config.yaml
n_head: 7
head_dim: 32
positions: "rope"
tie_embeddings: false
init_std_qkv: 0.026
optimizer: "muon_variant"
warmup_steps: 0
seq_len: 256
MLP neurons of a small language model. Each row is named by its layer, matrix (up: input weights; down: output weights) and neuron, and shows model dimensions 96-191. Each number is 128 + 24 x the weight over its row's rms, rounded and kept within 0 to 255. Numbers have three digits each.
Before each neuron's rows, "fires after" lists the tokens most often just before its 100 highest values on Wikipedia text that the model never trained on.

fires after: " I", " in", "ter", "ff", " e", " In"
L2.up56:112111087144119106127109137104165158126133131094108108157175164108103128097161079148106170135113136123158103168111131125157152152116113123135126140119126125128133073109101119142100096109144132116165160170116143137117124101118143135078134138114130156115165110180124094132167154156136148108
L2.down56:132136122095141146170123069140162092106080103127136114096132151079124111133112147099122142172148136112074122114123141079115127142093134103137134123157128130114147117124151141094119115090122111107103107177119061103138191132122159122135113146177141133141130144102116134114127140125147177160

fires after: "\n", " J", "our", "á", "j", " "
L2.up617:101105083121120114149141161116074145116094160120111107168143147113087133162109078114119091123163157100116110131123139169113119137126155129142148129113154125134182101107144140146141128123142120143105112101115142125144145136167159119129117127169134130102177123144118147129134087119073108136
L2.down617:136171138148138145145148125156121138125134128109143093120111093119106105135157134134143073094143138139137107151088103124104128153080121134109140113139115166108165153131161181143117106083131090097118139148134144128140116117145147161124079121160140126114087137183161157139156108111122118142

fires after: " s", " ", "S", "er", "m"
L2.up622:115188149107146106160141109114091162111145119096143121113105143151113142123141136132118144142115180108120153105169118122115099095107112165138111130142134160146119119091101111107122130102146124150121103136140126106068168128096129147112124135153140130126133168104099121148117108148174135131
L2.down622:097104100101132128124129149145143131156138154149118124122107163091163151156134138104138132148089154155110115124159109103160102159105123113138097129121099085135143099131172108102155150141129105132097117138119137109137159175142049120117116109194166134072138125151156105110120111153151176141

fires after: " N", " n", " st", " St", "ar", " E"
L2.up2:100157147072159129141148132166122132110125141148129151107124125159152131156120098117122133137175161130119103099118148106129128114108179193138146091160176076125111114145155119114123147120090101116154117116136096127161104125155108095109114112134121111125110081084126089136113107118159122092
L2.down2:127124113095115098119148152131153135125133135132097117144114134099142122107171102170161145184121087132126149108111099100155116149146064161161150117148106091138167118126105105119131157142142123094136062096154134142112171136112147114082136119140095130156142078116127102145130125070147120100

fires after: " ", "u", " (", "-", "\n"
L2.up519:142157141156162139099144118131109113142104137128147144165143127131104102139119100124141139103152126143106102104163136116166119148153125085130146178146132105131115105103122109150119120171117101123117118130135097104102123158122173131094152118087159127056118126170104163121155136167141142173
L2.down519:102122105136151196144142172089099079147105092112154096135145162173113107149148152105135127124137104111069142115133136098163120102126169135139121129150121130115154131136143078128120134167121132161117169087124101119139128173113133121101098141105132165160115132130137137141147081102124107142

fires after: " ", " a", " A", " E"
L3.up321:092114147155125136108151129114086119135164084140106106131132093135122132122088179122136166133119137122126128147146160118125109117135115100111106127068172142141142128141124075152147139113142160113123113129142124109126123137150162116182156115134098078129143145117147163111156137145099135129
L3.down321:126118194080124139108115092155167143130150149078135094094122143157109120107175100136129141129165152141173101113106150130136118142089147156110121171168169105128121140158148119143093109134116138165191118102115128145103095135090146136118128112133096141147170137136091131133156148138147107107

fires after: " W", " B", "un", " m", "b", " M"
L5.up653:142142151143120136139122141114161150102123105093125171152136080150123102160163109118131113137124103153146173124091144098102114071113167136121089131113133113115152172144154091113129163109117115168136141144155108129144090101146107120165132138140124099162146146178130107087100125172105094109
L5.down653:119168094145114150154142169145126147093081154117184124123079142132152131134100120115166181126124147123155137144163132135170120140163148140125120095163080140088138122098109121112130171173151098144128135160109138099125143116123168112152126126100131146133126127100158118129129135125148113120

fires after: "1", "2", "0", "6", "3", "ent"
L11.up360:145127116166124168083123145139140092098131144137146153096136123144085155121057100147153081150098124098117093174127108135194135137136108150167125133110164126119091130105096143149113106150115173128150133143143139131153154150141116125118110153130122126162137135095127122134092130132165130117
L11.down360:132119170140149174103114143117137113125138122112164154117110157159117146120144094146158118110147106135095163149114114109115129129124103121132123130155138152125150127158127161081129101127096125131138130142148160113107139127077187137159117125101143138114060134125119112112088177120124113090

fires after: " M", "a", " m", "l", " L", " l"
L3.up489:113139144140116145146142137113144155120108185135115138163139107136145143119120122117102153147124117168163099085110123153120134122127146148112142146126203100113125144121100145156112183112137131161116111145101139049170141141133115109127153124108090148115126112100133131182170133138058158124
L3.down489:125076152147110139160095142105132108120128113094118120143075120078143121106114123153131133142106124121157160100111113131181134125098139131159123085139088153170108142134183160116139169108142081098125094133093110116109117159135132129120072156138080133117081121111127096131155140132127150131

fires after: "Q", " ", " A", " S", " s"
L2.up599:109132124127154123109170139094092178128169159124149094147132114132098156136122172071126148114133112131126067077133110106122158141132155135146138139116112117149147124088140129145121196095144115094136118160153143113104120123126153116138121108155113127111136096098145192126138151146157154149
L2.down599:164148126112152109131132114114096141130138161096119157123148118161087096093129137106142079161139143154129103136113134143110126106076139122150118154139112118177159107116132137127090118142118141130114168094095140127169148135112202108119138143110126148133131144113156143103145145143110090157

fires after: " O", ",", ")", "O", "R"
L2.up387:142147085098140127157150138128133131127111126174114104123137133133137105118157136118104141134147169098174111132111166135103155148159123140132132113116077139099115165103146082131116109150101128084150131160103109142095147083166170139141143126122132093147115150100134116100106127147097185103
L2.down387:123113095136125100116107161117148112162115127182137094144097114137138142112161147140107134168141153141135129072152099114115126124164148125156113110090106130097108132165131131126091132127161130098077113153102145176102131098190159107130144104169165136130107143122146102137138138105128160128

fires after: " n", "h", "r", " N", "ar"
L3.up125:145137130135171142128123138143126101141093126119084116111131104128110109167133083079108142150133148137144127121145144124092128129128074142144155103122138106179087120180106113097128132176114132095135172116161122109169144127135133133085094133131155147121087125097170126170153114146138103146
L3.down125:128097106106100082151157169130121126107129137103131110100141112103152119139140114117091104141142133106122130108113092143112175112152152164147160133162112101138127144118108115154150098157145171097130126115148112161068154122209100121133073122143125110132113130171077094108158107099083139101

fires after: " h", " H", "H", "e", " p"
L10.up703:104135136090157128164128118103062130126081143122118116105136132128129097145107087139104109102094135149157098162188100078115151108112108143112118131161133107154111103130097092136138113141110147129143138165151161160113113164149090161121096154145150142127160152124113125117094127147124116072
L10.down703:146139149140081167100110117117124110113095165156169120130145112074143131125144144098069114104154105108115142120129099137148146115129132110120126172143127119163103132153112202125150108141163172111092127115076153128130130112149142102109122189164117148134154134124145128145118176146144128092

fires after: "ig", " c", " g", "in", "our"
L2.up107:113135133054134127148091106137124119099149120119115098126116133158137127142102149128143132082144138154085141129157126139117104130132103103158152165145156125168132113186092109099087112106157168126155149125085129138144123113148117138139121131144133147108108159138125098148130115117138185124
L2.down107:109158090167142105115125092128082091119141130185140144105144123154102117089148118103106150111124160138166130118141124122184097139157107156118089156094135135125089120101120149159098112099202123145106134188125106067122094137133106096162132148109143141157151134124122136113141141151177124116

fires after: " S", "r", "u", " A", "y"
L5.up528:133168115126151119105163103101079178188117140095125125130135181119114132126135115119116108136169146132136101096119155184123085160121143137158135133104085097179136114123135128161106148081108119113133117136087150124073121119148128136146145110132144100118108145109102116133117134186150135093
L5.down528:166148114132134171092118122153126097126146112095101163146126149156118166111116177096137112169155136173088094117143149148150131137161147138113140109095152123098156133138129138120120122178143112117144095135119104132087129125105126149103161162149156115144135123092113112095115116103100155154

fires after: " E", " B", " in", " l", " In"
L6.up153:114132134129133122134129130101109126101105124142139150115099146191103106101137134125139164100138156138104104158164147140144155154145117113120125143119131144155116134119105128096107120094150119128172096121127134094128143151115127092160145107168108140178144136148089100136128140166149123118
L6.down153:144148108132125125087161106118113123164119140149126141155125142116134164140142119125145155145161126184163120113139161123097105150132091156091095159115085117128134134137138172142125160116129140127171100131144132152132123111133123142137141110196150149125108123084127083157139142167155161124

fires after: " R", " O", " B", "O"
L5.up376:120127083141126136098142126109160158134078068159142100138139155154132076150125119147094165118096152105150067134133126100105141125122180151130153095136121103112112169137164132146138112171105110123132144132114146105107142146143134167142165141113129134133112138068123149115155129112185114115
L5.down376:128117130101137150117116170147156119170134126144133101141126115143081123168145136097162147149138117134112150113156111149129136122160144155100110144094126147081112125154128117114099177147154125112123108128117135164135121128101124107117120149102112147174096148159165126139141147152158142063

fires after: " Un", " In", "an", " in", " N", " U"
L11.up621:117130138121146125166149142116125160148093112135135123118106152162102116136095137108127101122123172106109133097140113134162121168089141158105091129166153134141123136100112132115129118152155096103149120126142103108143153069157138123126151086142104113145149162118131132120134135145084106144
L11.down621:132125090102108141137127141116138134138135147135084164143107139088092117154083101102143123153139110118120119144155138122134132148152178154134146140110154162092156141092151156116130152132137123161164111126152140162130109130110172161123110110134132154114147130103155086106093109138155123122

fires after: "0", "or", " c"
L5.up173:121139122129083103113181104123148050154119079164149082145143143115141167153109120125124111091149084126161082145128087140175110156101138161141163126089148108125112159096111089130131126136088171122121152155098116134129157129131134160130115153118144109130121128116111136138175117142125134113
L5.down173:103086158146132079141111148092163111090177102159133117135101113145093147156142125147124149125130137140075179124108151122156157087152074129156113108122085139139145117127097100136140153104105161128132125161129138113180117145105164147145119140159159113088096129123124141103149119124133176131

fires after: "i", "e", "c", "ro", "ot", "oc"
L6.up380:148119169116151134136121130077167141123173109110119083107079122142143157188133148128146155101102121120157111146136140079109127177144102122103155163121130146107095169121138118112103105104105113176107121123136110164166139152161130144090101129149115110149101128140124114105172117079092134119
L6.down380:147141121122136107154144145111146109086103122111096057102136157093146122114108138150070105095162127143187109108105118156084146105078153128176148124138127167090085139156120139098122119137130117112119120131142138150192097118121104154121112126121147085130126085118122131107182139146143154135

fires after: " con", " o", " pro", " p"
L9.up846:131129123130166141116130101158174127133106109165147152125127117130121144113089139131110141109089131164077144123110133132146139173154116114081128166128145167169120121095115119164086119104148104097113106119130108106090118151132139155203127177124131170143094109116115140157130133119173147157
L9.down846:125155101136145094099145142137127090109122125104089159115122119092109106103141146152101141119120106178143144165122114107112139143098120085101121154157159116150123087139099120148098118128122132128077140136123141139147142123107105085150101181151120132124128139077109105135107163170108116113

fires after: " ", "it", " ("
L11.up406:051129136119104185124119146098114175107107107154116126124164064137120113081151095114172109126119099176121117115163111136094148052124141159110158116132159149150069134164121086132104142139169137145105125121148104078130151101122144091135106128101131134131163116171143084114165094144131160149
L11.down406:103127132106140158144144123112113142093151134090140091114138116064107114153158132118137156137099151160112113112163122135148090132104133130144129115124113141097069139158100124143093102176101147095169167135124180165126162170117109116108136106121123112116127136138136140167125090117176108127

fires after: "il", "er", "e", "ot", "in"
L2.up202:175076136103112154131126108112122114127125119144108113087115109118099170120118106095143123133109139122119129133196152085118114139090102106110159153131153109139136170120183171138109112076126121159139096134112120176110126139135105138099156087101150121123122129163111121099103119127113133106
L2.down202:123121142089118117127077140115090104111142140134150107150137114120166085121119112167131088122141115102154131117122096145108072116144202097109112178123136145114158123136115112118163165135115115188126134112176134147119162121119133126120156142111103165131166100121092117138131083076135133130

fires after: "r", "g", "l", "t", "j", " a"
L9.up676:141119101114119148113126132136148124108100120049140109130112166109105144133120135113059125160103173124134130109129193134119103130100103147148120107105103113141113104136127138165106117100072140101129133141184153170101139153155110164151110127142115152120129125135119150151131125136117128135
L9.down676:153162100096130123161122161109103106134127150106159148132129104115109109124118137098100130101126160123128157121121153132162102123145153106134138127113099112111155146178142140127157095103125127102163097160113122122133116128143121112135107107104085106070102098125155154122103077143138134101

fires after: "ol", "al", " p", "r", "in"
L3.up230:120107129149138154105129113109114124141135094104183184155152159155101150112151100091138120124155091131115124122096143132156071150131099151094106127100116115114139156149119071159106124154154073201122113130131121106127131097130158110163129142125098150156149132128130093192182144109131141120
L3.down230:144094137116101142131148146109162125167122099140170160171125103128106107115153110141109118150156117142123107123111162111145102132133114148123093149106128108133119106126139100161122156126157075144103104087175130112113114122108160124124144104124100144142143159162131116181138124101144147124

fires after: " an", "p", "n", "r", " h", " p"
L6.up116:090089097129134129091138123107124153076158144158131130125138120073112138142080166142153169097127133135113120086074121158164144096132123145134149160111150135160105076101131143123124139145127109158107120122152140137119172125128120111102138121132143108127112155118151106140126133141114140147
L6.down116:157090125116121135177097161140129132135124120144158129121137094118091142107166145150109141114132144129141107164095116097160106134148089096125081118156141110136082137099144142100104139099112110160179131089077058148125102184150147137131113127130120192109138140160163130171161105121126142127

fires after: "oun", "at", " B", "ra", "et", "t"
L2.up757:136116118065107141152155131133148103168145161104120135109136097138132147088162045128165113107139168121123134143113109139156152119121122100113150128150123158164151089146125167103121143086153123107143123116116134118106124144097162120158137123089129133151150153169123155121092127116111135132
L2.down757:097150137147104126138114091153114108157134113119140103124158106156128104081095132099123090108123141140100137114134163156148129144127146145150141131106179128087103146163157147127106160111122112101135091115101087100156145102102123117121131129138129161133125101104170143166180124175145084116

fires after: " st", " St", "r", " r", "oc", "nd"
L2.up642:140149159130142112165140129108120122165114120145153152074141130140107151150102091128144137118128132169137099120080117156096126114107097154116115076204153111121101151123134124102145130156125157108160154104108143109116172128136159143103152098125119092121118123088136146122096129142136140098
L2.down642:137123101130128164108164154079126150120158126140167129150148161139091153140144132116144148153133115162137092180132126125151148154161103165165148115179129113148140144111109146137148137183133139130128091129116121133132156141145108153122128089150133101118103079143121096092137160082122088137

fires after: "ar", " v", " f", " N", "at", " p"
L2.up81:090131162135150122097114146136116112098135149141108163125138133128122091128144136106131142127156087098150115111099095093167151107157140079172149123092176161135088113113186084109114108099095109113133140138141103124167103128154108147153173185094094118128114097124119117085116126123144118056
L2.down81:151156095110128152110076164148128145129157098119128159131111149137114142148149110134134149142119140132151106166133123120140166125108124109153056129102154110123146124144133160073105172099129105104129154123154124153119155125143137140122125128108137121161114100140141077037125147072125116151

fires after: "oc", "ar", " c", "as", " C", "h"
L10.up567:117098127142117133160159127104179127152107070138180112076150159162139143167118140109096099146125130166123112108097129131152130108146136176155119131130143102124106101113146139115107128153094092136113126171106101072128108106152115159139112120106136100148117148112112129129108096132155126117
L10.down567:161125112122090122164123108130160120149137124150128141136142121171187162104161152134122135102089104130134128131110074124171148127101104120118104161132135114196113132120123111156143125133125197154120097114115150091152103153126135116119116137117143096158109102092098111132139109164151141149

fires after: " con", "t", " at", "et"
L5.up29:124154098087154143140149128109137131126123109143140134152134159125128152094180141145149119117095151190120085122101129128148130118110084095091136146148106167140144136140133161146147110156102160125099101126122138113109111165065135136095109095139134160130156137174097127123113120115141074073
L5.down29:140140128117113150152160097148111115136165100151167151088134117148135144101135127124121137127100146126077109136150149079124130140114190103111128145117133113113166127115200177109105113091149121122149132121159093139114169106102144104154102078140107136166137130105157121147105126132130096124

fires after: "ow", " m", "ar", "b", "art", " and"
L6.up347:132180167132129150086096156109155114132135131161097146134146110127122130177189086133160154123137145128143131134149131119086156106094143117098129110108126128091116118114154123094147177114099147155128166159156137150160055143180152157134150180099152134108062136133137143112124152129100116139
L6.down347:129139142156140141126122144104117127135138132123121083156154095119112160100130165128107129108094115091128141144149121112112121124112150091122102152163121132141160170123113119126160158114075085117147136147167103131116115145131186112138151116111104105104114142117120098142072143130091146134

fires after: " H", " C", "er", " Y", "um", " h"
L2.up351:125133134116137135143120093134124149113093175158114091120121135120087149147150096123153140106119126112131106133166120136105164120129090155132128121132099144137112151136134163149098115098155152153179173098092115135088127102102149119129057129164134172099168126116116136121066099174132146123
L2.down351:113128156133106115133122115086127114153119130139136095150105111137155133085195135137123124119172127112127134152142150130173123163132127117126109158122087120170093133114088137127184157105157154087130137136102140123105137145099119104154133170090148119130092155134163141111134130129163110107

fires after: " w", "0", "p", " K", "im", "b"
L3.up217:121137125106134132147178138112214116133133102114181138141127125163075165160109100118133139127115129110150114143129124110121117167140139101105114111114096138172111147144072100141103115124109127171127111152127118078115137171118125165165110137125132140118148155167132172122133145145077134103
L3.down217:114125183128113099149074121139139139152159086124143136163133132127145132132132135121135119111133136142128145134125124115140086157163109137180125102101145127130093146145067172139151144126151144079156132121138128152129144161113154167074114154126119129105133133076129144098154135171146111123

fires after: "1", "9", "0"
L5.up584:103120127127079145129119149102128101129146092165122130123132138145086163119124128118157133098169095108099127129155117112127150112140097134142113158106121095133137129145124126133094178107120182147124130113099104153124128153135087156139119143106111108120148139140115109119181114096144126163
L5.down584:099150159142099114161116122102123141169092105136151143153088149124119118104193108103122115156141120178143158166122084106138108107116131135123115138102135116141188106172143115132129174130108140147106139125140129092120092128173124101138128139134124141156114121145122172152148121133081124152

fires after: "c", " H", "m", "ec", " R", "ur"
L2.up820:126126130120142128151162131112081134104116174102113133121145103159130170131116134118107107120086104118127147112145116150137153165119116166102138154162151110152140106130135126129074145111141142107130139148131153116154131098151108099131102132090116163141126115200114145106110161144112154142
L2.down820:100122111152116115115126154141125148165100100104142163125167149164107119115147091154097089076164145154126113098102130122094152152151125089141086139129115121117093130146130112158115130166152151121104134163161124103105123081140141106169094135142128133101129087110128152139148112144115161127

fires after: " d", " ex", " p", " con", "ter", " pro"
L5.up880:110160156123136177126146125161133114145133099088107154139110126162141121138131104160117151140139109079085153117102186104129154148119091122107160149141124110115137098104118101151119162150131108126109129108093074072149152125160133121137135139120157154116078131126138138120138101140151122122
L5.down880:136139119142100130121138094118137139126099123129146158153142130154133154137107163150130148162127101153084121111088120160132177166153109131161118165125117138162111070109134139142092165137124106132121154056118124061110114097157127128125149143159153146144122105093118110125149133177142105142

fires after: "ter", "her", "or", "h", "st", " st"
L5.up514:104138136122122127146173104112197100135132083104130149141127102129130144184080145086101148147112135138140137143129199145168111130164103121157144137152085077144101117140115156114124111134124133124112147162083115116130152090167126150137121139109146104146136109101133125145192133119150099114
L5.down514:095131125091070163157114088122138118169156153159112119142130146133115155106096140077103118137107133159117135106164119106154127143101066093152141197131109131104122139127160107159159140101155110157078145107108129093161123117094138119160087107104171154102138147127108116107100075095124131086

fires after: " ", "er", "e", "s", "==", "y"
L3.up236:107126105111106134141128152135129121116140167152114100152139125101137100142102131087119155108159159130114136124119162114163132137108126124099153151126106156093186140105101133142078105093085148177097140159138141144149121115132172066155122103139145112116123142157131114150095130123117113106
L3.down236:121156140133086150156122090126068123088132137149088129089161150078124106136141145148133133077124143154151124096161108136123114130166131154144086159091126142132124136145097129165115151091100132147101134149117121153166142123146153106157153136114141137100135089115086179148136123170098134153

fires after: " in", " In", "ter"
L5.up265:128111159091127133093134118117154124131115146118118124121119143131143111090210122094070159093112085128124103173102142112152161153136150111167140119157111127152121119125115091143112107082195161087157130155131132140109126129118146130109117108084128155126118177121105110139119130143128166093
L5.down265:141137124149125123118146130130139077096114112100167139116155140097133117130160125135106178088120107124119095121106111132146140153098161159139123162142126154162137139156148166133121145116135153097129104134127148185092170117166142124159148124169172109122139141140157107098135119121131116096

fires after: "er", "w", "es", " v", "m", "c"
L5.up432:086084118119119130116084156140114157140120108123180108134109090179106120120153125138097111135101165144134132111135108110133082135097074175076109125123115094154177131123105103130153109104142151132170112146121121119113152137129130156131176192172121114134154107120128095155137092132152110102
L5.down432:099162116165106147114082113107129108136108141151148129199136171134169120164082106128120116127097083143124171119139150133131144150140139081120106172130131140104141129113146108170158149144119080145128121113156083108135116194112143091124102126138133104088099147135117127130123155147129096143

fires after: " G", " St", " st", "re", " W", " H"
L3.up578:125176122134129135138126142138139102139117114118101140130119124131135118128149153083117163133101123131149094137143132138085135140114127147094123158174177111104121160166154110143131130117124118119185133086089110133179130103120143113114136144118118117135121137128134110128121121132150081086
L3.down578:128101149169117077138098123142148147138133145087117135133133102079128132157141114085144105174130100121126114112137082107135136144125124144140120118099157134133137119178131138132099065135156150118140081133143139124098111142158132118144108124116091112137175115101148117175123163139124139138

fires after: " d", " m", " p", " D", " "
L5.up765:126112152146145176121136128112146112091147122125107096115147112150156115096109103173157126131146139161126148133139122119101125102129145140112146125137135154137111116119156160161133123124090094126106149076153107082128093125157132107094132114091120094133146187131162092131124118125143160151
L5.down765:088122113115112164144171155109141131097104115143126164147128132134100144145120086113147102106115136112108159126096156093109134095128123127158144152137111157140163106095135137141141127142121084081146138151150101150121129106158126096110115121134107124133151150123133205085133113115100113142

fires after: "ar", "b", " c", " p", " n"
L5.up536:095103165137143104136106112154136131126098093149113170121151142121088101136114148098110126141151125086139116092134121098139148131137131173132166148152149118139118108165157137163101168103172137162093127133120125130154103097140115150160148159172113089140134150128112135109118104137178102120
L5.down536:129094134111140114122116164135144140161159151140134123112117139140122149107114106141125172135101134175132122191080144154118128104098110181105119133122133148139163140104106139119106140125135119137121100142190117132142104179126107107081147090152142086160118109064128117134097164125142172152

fires after: "a", "o", " in", "es", " R"
L3.up774:098154146113176134138111125137142160166065119134132190135130110140110127169117111103110157118150123131132138097163118103130120134148113111160130127156094139166145136121136121122113166128132112139152109115198147109136123082146088154123122101115101118123125099102136122077122131121112109098
L3.down774:152070148127131120136104084129144153113121115111126104121118148142109128149172053143148126106097112156165155113139139145111074099120114155155135150064120096156119098135113123159148136116121101152132147162138106139146167139065139133113114121126147146108161118144070130111148155125112132109

fires after: " m", " b", " M", "us", "os", "om"
L3.up304:109129160158099123156145143179155108144121147176128148152111134126120156130157137137166117083098118109135123125128106128152109112129141156134100164150142156113145092096090129114150104098125099120177130111184087109130110129111110114131149125132148109144127159110152120118147085145109143133
L3.down304:119142144151147165130099156144124113188114084106086106146155136116172112167115163159095096135112142143134139106122120124169091126138123192102118109123094129121080137129116137139140141156120114130105101162089141131127186151078100120098090137118157123152095117098135096150158094161127098143

fires after: " d", "is", "en", " (", " D", "p"
L2.up672:107131125108127149132122141102126150097103125162133169146075139129128134116121138140124141085102106129158156140126099160125146117141123166120151113189117125158104146112127101099127122111137139180130123110147110126121107146131160109128144096133113088109163140147122123129139143131129114140
L2.down672:136160142115129088160102158141102140143137165125144165110120130087121157143130098117099132065124165122135082139119169118107097119142100131144144115094096117089093118134151106121134120108140154124149156113134189151139133169148093171112108150129093107103149094125187159112113097109118104128

fires after: "le", " m", "us", " M"
L6.up213:131152111103098120128131166134152148113130109149147130135133141092141138127133119134190100092075167141141163146100122136144125133134118140161148119136136129149126159140088140140104084162115111128123136122176120132135118144162155129157170134098172128122132133123098145116114107159086114089
L6.down213:153125138138150136124109157124134159147166093097112139092122153159126097130080157174134068124126136107175140130144145151114124107112092135107105155059103140156124146145155160151139138085092159101133084115109158074126178139162097093134131155137158131106129150150128132165149124151123123140

fires after: "ot", "et", "at", "e", "ur", "il"
L2.up155:118122141112119125135144173163090089133112146149111117131124157113102147160161153099157110108141116136122107139143154119110142114130147098084143138134125139116113147130127131115071126114146149186169113101133151216131078134112099145121123106131148120135178149136144122095105104133098102139
L2.down155:121161135133139105120138128136154138127148117113146086169125135122125105152137159113129164129100130122133139136114143140104138137119164104157157115128129126119112140082114122086123091170107151137149092142100187138098135083077125109174135090130159139100080132106113113128158150142106133104

fires after: " W", " C", " c", " con", " ", "ol"
L2.up745:118153100126106136148087106118123124137142135176105111151097173106093189122125096150086176103110116150116134111108139092105154151101139148107132145164109121128110147095142118137090158120177159096145119131119104132140132122141130108110150155151144151092158169110144139131135135155077127108
L2.down745:136117061122144108182154145156107113073166092124149107100108143153123109164125131164129129128110157140121135100115084119135126133118180143123150150150138137109120088089141163117107154140153110113173119177142105112117142183116130117111140143126154132140093172107146138111157171131110115085

fires after: "c", " w", "ec", "is", "ac", "at"
L10.up194:166104132137135121131146108163098151131140130168101146148113117125106144114161109144095119153104156103159147161105123128125129108110093126117154142127140126108128090112137137108091130151141151121153143122125140105131083150101132112148153097091111139112134118168125135066133165118125153140
L10.down194:110138098152100109158124158137127134145105105136114125127157155146128177102115082149137132139128118139133124081126094156109154132136203173098137139150095097108125150135157113130127167139173085097141134119135129130115170170189169077138096115099116131131171149103138165113121130096164130110

fires after: "l", " w", " l", "w", "g", " F"
L5.up238:133117115123159127142174105121132133087134120131167112101144117141138178155142139115118144175077101173108119100153118159101161158085118145116114119132109115072145141105124157137143185183137106152154116126098119095123107124132085140157108137125110128121133126116161095160112114135137187138
L5.down238:164151136146122110148138132150100137137164123153109114118078110123165123140139117096178143089122141079125115139151130169135156147151160171147149134119121144122140139106095125083152135108168141108146130144120153106146111151120125143124086133113100128097171121119138111146110137147135139092

fires after: " l", "ar", "r", "re", "l", "ro"
L11.up346:094153123146164163144177146131121132141102135115137131104151194112076142164137101110103104143076167089120114160136139093101178135110140144114123125127133129127136114130122126110098118088117096141173082102173115150105148106135082100176115125160115171117117105143115157107128119147138140122
L11.down346:136128168139154091117196137084153115103132142132093137150118067171117103140096114142128121119189135111119138154125142132135158119122133129174100168124185117134119120162124123126144131127154162102153131066136127126116165124136161125156092131127173162112112083111163166152113151160101108165

fires after: " ", " s", "om", " con", " com", " v"
L3.up593:115142168117086148106128138151133125130094151128075093160122142111115139173091085138098173118117065199161112156119136097141124146168136114131134106109143120135154126121118072127119115116145164115111159107131125098134086138143155104103122139164162163095132119123114104163124091120121177116
L3.down593:119142137140164127126152156129167080100116091120143127147101176132109117113122170155128096137144126114113139128140192136084155125108133151114136152127123115149164131124122149080084156111117136111141151109164165156093073114112157122103126102168112147107091148177139099139141136185108131131

fires after: " U", "a", "us", "em", "o", " A"
L2.up424:150106196137144152116134122101066149152136116093114155135118136150103102129127145112120138076159094169146150119117092104104134112176123090140136113144128112142107136114120147100160130108110105141120139116151172114123123121141082158146100132164117148136146150127137156094168154143066102121
L2.down424:119141128137111149147126106143080141135125108082163099133128124140141109131127115130122148125112104109165117092185135141111124119137111136099151153141142134122110140120110138148180092163075082087096125138102094141153095150100148102129175136150122100136131133132124147125135121107153109144

fires after: "\n", " ", " L", "==", "°", "3"
L2.up101:123138100154138096134125136108085104118120132138115088152131127124084101109142124100142159139131118100144089136142148122154110130080122068130159179129117120129156120108156131113128119077127122124145154125158115149195134150140157111120106156152156147112104150138120143124138123146125086168
L2.down101:107135133120137140122117145131125096156147142086101112090108105133139115155140131055091127080111123123109153117103121134146108121188138122108147148074145116105126133154138126096111138160153101145129125127106142135136116143126146088087125159146167168111081114085141132119148160173158138126

fires after: " l", " L", "g", " F", " ", "r"
L5.up140:127129127171124107111149116084132089115078159133082130151132126095116107140150120078163142066159102103130104123147181175136103130127096111117145153107114105105133145124137111133165118124095139102158107105124091089131176173090140129114178109103126126125106133132114103115122163169138146111
L5.down140:095120069143129140154136152158118130121151138099127108129148144143153099149147118116106098111126140109116146134101149141108107130101140095132161180102128086136135112123165137109123127120138148115088115150161124125129148170109097085160128167123158132163134114154081114218117093180128134081